python train.py --hidden_act="swiglu" --norm="rmsnorm" --attn_scale=0.0884 --bias="qkv" --tie_word_embeddings=true --init_std_qkv=0.0322 --init_std_o=0.0322 --init_std_up=0.0322 --init_std_down=0.0 --lr_mult_o=0.98 --beta1=0.95 --lr_head=0.01 --schedule="wsd" --train_tokens=696900000 --max_steps=5317
MLP neurons of a small language model. Each row is named by its layer, matrix (down: output weights) and neuron, and shows model dimensions 208-335. Each number is 500 + 25 x the weight over its row's rms, rounded and kept within 0 to 999. Numbers have three digits each. A neuron's up and down rows have the sign that makes its largest values positive.
After each neuron's rows, "fires before" lists the tokens most often just after its 100 highest values on Wikipedia text that the model never trained on.

L10.down299:489509515473490489500507507492529482468496485466486541500524568500503497447537463529438521506520502530547517497529497509508479516513478534490536509485486554507534513507477512457506557484556480516480479513493511506479509454495518477486537495535529492486506484520506512513521513463529503509514530478469490491470494487508512545477508516485496496513484524520491508498483514532468486529515
fires before: " to", " in", " by", " as", "ed"

L12.down931:477459514509468491504469471527498491464522495511502494464521479498503496507509478574466484462566502524467505471559483477536470498520551545514505469534516519493501516506520525484526510485500492512512514533527517524490485500461513502483520520515540469515481507505528522522511524516479492543512516474482493488501528517499504515474525525497459462506510517568497580482513511477467489512512
fires before: " to", " with", "ent", "ed", " from"

L9.down990:527484468483528470531495503461462505480486513520528471490481487452504476494539499513535488506494472487550506452490497525516426530526443502472493471509442490474487493509519491556490534491490506507520503508509551570486503497514510517527529500511494491537474502532528480472457472483469474479471458454503520478528512448508508494486488502515503505475521515541494517490481532517502498474505
fires before: "|", "\n"

L7.down625:483513511504515511506561524512554531494495515510525489503447530466534507463501485523463504497545538498505470525462507511527492527471466531504524442510478493488563502473485489485530528486491478518520518484490515536492489488505524505507459523497523511503468477447515487529511490552501527473480489490465521497498505454498482467483510464492475506481556544453544527483507472472507486506486
fires before: "\n"

L12.down914:498561506459489483518479483495502470473497482519478464507518481461536514478524542493480510507518510524535480512492479469463466485507462513513495490472507500499568485525473480505517474518510532500494467490475481506514513494466474485501488524481500506508480462538506529499498514513535546489473493534527512504485491528533505486476511494554516491523484541506510488484495498514464495511521
fires before: "ed", "ing", "ly", "s", "led", "ative"

L7.down444:530460471515510474451484527522469484474527524488519505497498524497494479491479524482546484519456495525483496497549532518503498536513445495494494493487504464525534461484460537517529496481492508480538510498522524526507529460501486502529536492526473490507525512482496504495504513526541470488501473491510484525518482553506536514523572505521524492511479469494466487525509515521516496480528
fires before: "\n"

L3.down757:506479475521500505499491537528522525486496477508472452547497506509507519479494452498521486464536525502511499519527525458543493538529496503497512482469483495490456499470509481481498518537508497473488517536514490476490504486527498456449472509516539489469502487503550460491497493526480504493528451487487453493485541475504483494520544506481496505502480546494495502490513498548495507504525
fires before: "\n", " ", " New"

L12.down654:504476512479505498484481515479565521512448463458517466542517501523485510462491538502511503503528506493500466493507498497492503487495509494492534510492536478544517474480517493509544526479498490525521492503447508481473524475495476480496525443488489514493491528544497473537516471494492510478506528493521492474494520540491512470485513476517474480503474489529500532500506518463461510529532
fires before: "ing", "ning", "ating"

L10.down175:450475486499510507540482530489497480561509467477462500464509527537487501531494543472511523493519513494500490512514465508519446510508499500500477473485504453511448508522476531482545515469525469493531506489510522534493530519497528471502470532475470496476490545499509466502537454532504515529487513493521547498470448510508483493523514502470511486504481469520489504511490495516498526491505
fires before: " |", "\n", " is", " was", " and"

L12.down982:485490560497552475527519488518522482551507469470477501516507546541481524553497487475472533482544431445494501495491472473473514526542498464525499512487496500492450539523519524473479475492490499516526539461504507498477524483501468500503478543476498508472514464495504482476527524512483513585480543508492506532505515505486479450500521506506531479484509511497530491472467486539515497501477
fires before: " |", " and", "\n"

L2.down339:508507493493485549508514565487552493520505506502467504512498509505468470562476536496508518564500544488518506493510496500481505459484467485497508460496513504518497498485454543481528504434509470475504522511483503509504500474520512510471498513528539511498471516551481524467507474509495544509456495522502457478465524512499481481536500488486478456506504545490567481481534508532472504503502
fires before: "s", "e", "a", "id", "ment"

L2.down254:488490495486512500486516451547517515491503531457504496483521482516519497478493470485518512529515520530531513537504531492507482543522460499530473520473478540472489455505514503492512463453517496472518530543544498513513513497511483530498481485539483500521526467521509483472565480520477462501471537511502464487503517518519501508543560492529530538501530475486496489503524472498545475524494
fires before: " |", "a", ";", " ", " /", ","

L7.down880:508477512485480479454544527542503506490484465512464472499478529483519483513510482482489552516518447501487532524510478538450450508524507467562485519482526545491515510447475482474477559457485466476460503493509516521501509556529496502478488501511445470489489502484541487500514472556508473524453516467488501519525522491509483447497519494522530498498502493506545508520502516496518488506537
fires before: "s", " |", "\n"

L7.down547:498470522502499470512502501548493520515494500491497483522475492496526498481524500511516483478518517482525524485484542514541528488487524493505483503489496471505493481462469497495501509492470520476473514521499514533480488515518529520470489495499509446456502462455553468488510487486453487499522525504488466516512500527457507502472508495552510507529483496491534491501523524485540500513481
fires before: "\n"

L7.down16:484540508514485483503525510484527492531528511498498457500504440492510516524478515522544518493481515467519511491499476492537499489485517505541525478526474547503494460509503505496510519527509513510531475455484517512498473460478475497497529491529490505523518486489506500511479492471484502481506482486507472534483517532522518470487516524513512449521475493480436538530505495455491475505451
fires before: "ed", " to", "ive", " into", "ing", " of"

L2.down228:511540513463499540534457497547532517539501496498487480464501498536461474530536508494490496518538523476523439523491499485502454505526493517479463496499495471513523483465459536497527532452527488541505458565506483510472511504494482501482503481576486482514500521495474493469464486512486522497486491516534532465492457466501526499497441490517499539467489514492502529483505494456526525501507
fires before: "n", "or", "y", "s", "ment"

L4.down300:458563512517450475474506491489474483461489474482517426507463497490500555485488472544512483489507520503481491490576494484490466493546499532527535507455518464498542494507483511504543476551483554506533476544522479527520518534510479498479485466480558519487540495504530539556497480530495511537517507509501493503474494468529498503506519536514495505491490478516479517546522509507499521485537
fires before: "\n", " The", " In", " He", " It"

L10.down602:410532552489523486553504508481478487536514537507536518496546479539522495502502517489571500521490474534507503488514469475449505498496461482473479503522507503517490518523474486468491508490509503507503504515519502537501493435513522503526492502506449511461460528484492486489491476524503511555525509520496508515496489524486502488472463495492525502508512520473484509459582530555516471497480
fires before: " |", "\n", " ("

L5.down541:506527509521505550513527505507491497490544510493457511508465504490452502454527502526484490539470524481524506545487512457478501496469487484537504511510511530504480457502486529540483504495517517521465503528473486529514490514528474494469490514507514559438474478506477498520550527494467526463452485510481497501512520508509473488504498498522485515492520481441465556462463471501468465539525
fires before: "\n"

L10.down95:484508493506559493484508509477447491465513501504474501557501478553476465487508479526489518498521526552519516506496493482476478495474482495480559497521524511524462509470479510504491489504566529509544489496500476503509513490494531480467531505540503486525487469504489575523540501479481539506553435451481539528493499444547523496511516498455473498542454513487497495487487509506496457520484
fires before: " in", " by", " to", " on", " as", " at"

L12.down541:466504495493480462477492504515508517529497482449497500446523539495459466468495469535466495512537489471503552495505493466456451535507486497527487481499487495501508511462496491530513530482509487516468499544524540517515494481514480491533527468545497539439454449474510493556498493517509476522444470496526499496494547461492546527499466497515485501444529529508505580538501515511477498544519
fires before: "\n"

L10.down548:476561484471501549500572505509479478496494508496513498450517523523512463496492467534500475520526536519493455483516485481482509493514501484495476456517472523545497454521528516511479543504531519523515534490485524463488510539471485475493550520472481535461535472455484494489501539448460501551508497502518489499519508474476474502511480539520505498526530500529500499471500522489469511464496
fires before: "ly", " to"

L7.down116:527472477485491516490543517487517483530504480483479532492501500490533459517512486452553500507498565499513502525501497520535488482497509541518508502512473489522475502492503519550511518493509486518475535497489478504503501510487539519468509478470483509513510541514475547489502511518496483498489505464502496527482492495479536517507481489470485515505574509492523502512486512502548523466493
fires before: "ed", "s", "ing", " to", "t"

L10.down219:512485508465514498482483492502518499480462512546502478491494533502519456484490509525491501530503459470505516493525507492486441467468465470470470521503520465522542471559465500540526448516518462506522505492511480478495491459472532487479490476533524486516486523541508547523495484471501465467488523435477488528509486487546534502515497453513546445513496465523518499526505487508446515546514
fires before: " on", " of", "ed", "ing", "d"

L5.down93:507476514487502465469481501503531511491512525520529483511525482465494522464477443512544489540513532537514501489502502508518490526458439502475521514467495478521536493456471528499520495488482511500517515492476502532486501466492479492541503488519463536486481471486523528476505506512479482460519483446475495523490496463490490548531513506537531516503530473534489566497495515541484501506491
fires before: "\n", "-"

L9.down964:480451474490504527524534507495540546497494487489461515459493489458510523501447501499523489498507482504468512516469516478481525495516458519533442529510546501489488500458487479555507508512499489520498517496510472551523511488501478506515473492503479500506453499517487542471460458536524537536466518449507532472504489509475469459521528504497499483516560486508561537513511461550487530519514
fires before: "s", "red", "ed", ":", " of", "ut"

L12.down49:481524431466539513467481465535497484486441528504471482517482519469451488480500501494510516546510514536523488500501466473531510519519503489511522523482499470491534499503512456521535556552462505476475493469448521524466462502482469471474520502488521508513464502476478516477474512521501515531474493522501537486469554503507488503466521481511468504513469488489490480501485497467504521548485
fires before: "ing", "king", "ating", "s", "ting", "ning"

L9.down562:513494518473490467498504492477539477531460513489498529491485532479545459537503455489538531502496504521483504510515527440511510529534522508487484477509529476510485453512541505525516525552499477537522502520467469406513519496514522520521523473507507494491485527523484531479523525498524463504524511507448496472513523546499502521533476516561508505468472493560508498538533492478521491477491
fires before: "ation", " of", "s", "er", "or", "ed"

L5.down985:506503469497517501458508489489478522525512475454518500488467477484504499444488498519499442514518436528482477480500497494486501478490488482481516478487493483547486567486509508462510496547527520522531508505476477558512464518523490482502462492506507488502516483474538502474524522489456545489487511478513489478504513549478491481500468406443464536525554491514527477477511503480491486524509
fires before: "|", "\n"

L7.down18:535530490512507492477504529533512487502539481515547508483484488501563488532498483573472483529509482454533472480484440489488507468468512545532502479474531477454535462483495479457527474511535498505509516518486513481524459516478508476468522450486498493497498482492524460464507500439499451475476493524494494494543549549540500510510490533474507496464517521515445455491495499535517508511476
fires before: "or", "ment", "ive", "am", "ed", "ing"

L7.down129:493486515521467543496509543473518551494548505478536494506508470487535495483514513478533528501512516546469488484518502493465511517440509543512518515511483449521491501468508513523484530481511494489467528510502476529471462513502543484534481548505490474463473515496537542451517462519503462517498483485471535535519481471478502493492546496470487529478479527448504507515554500520487511481504
fires before: "\n"

L4.down440:494480528516531487478467478500478486477514518547489475481506496523509521543461444503476460484469464486479518532537440504496514472450502528488493501487526511525509474523546511511499487505483545501503487511542491503536498484480520477477531529490540499476482488542528542542479502497506471531511511541499503500483526478502456528480536485497521532496538443545487472521512523519490499540484
fires before: "\n", " The", " He", "rom", " In"

L12.down876:464527527502491494528509468482514522486505512496535530513524480459509475461479511473541517495456526482473485501535522512513447511511504540521487478526502488538521464504486538497481508506518520500515499501487497503452461462470489520494521497519507497543475506477507487496529511532524499518488503472498518472479490481487505486493521481513488491490506458521499533506506483506454455501491
fires before: "ing", " of", "ner", "ning", "ish"

L7.down900:505516518480448493528564534475517468500467510493514478506529510504481499488516479499505504471511494473487485501505480491511487489491480491534504484470465507476507496524439508493516480500541501484516489537470468466503506518487505538494568565492512523500530498455523521479466535472457526516519472514495527503503486525518474505466510502548481510505495489473486484504493512454467513477510
fires before: " of", "s", " ", " in", "ed"

L4.down521:489510516519520531464513459535488551450527520475482504537493465482507520468491471462535548490512516469494453532480479497498493512459521513495533484520480480528524527489501486485525486473493535513466481511490469510517522509505468489473504517518524543484498491493528494508526491490469517480499474488459499490513546510475488502503479493503503508486531539489499490514518462501483497510509
fires before: "\n"

L10.down1009:473489557436539506495518518512495494523461491517464460500475527482508482495503505471512495505530515548513509538500511500496487516520497516490512497508540494503563481518530486503524493502521530503568500495553484461529501482492482485525489482542517480492510529525536536518519511517445512517496474490469498494504507511503571486532502474507491494511483505502510511494546445500503518509453
fires before: "ed", "s", "ct", "ing", "i", "ent"

L7.down495:497510490489516495487464504511503551510482520524516466512429528487468469479505487499536468477506508543514515508517504504562492525500474491521525506476461503532508487513487479519498525501481521515473518510495504529488494454502472492506482524526446509454523521498550533495488514488466471492507527515500491512521460484554529511478484506518534526506519437476486503540518548477518529546528
fires before: "\n", "re"

L3.down414:493481452485517498484520501504525524506452481497455481513503482512540457489496546495478504490500509517539532503509467530529519490448492502494476497482474511509509543515510522552509517474494498461512510492517479516441444510477497500527519539505488505493508522467526508511514496540517496501478467499499503476514524499519503508511501518502512533485500477478542506495509504532490494492459
fires before: "y", "ed", "ce", "t", "ron", "ric"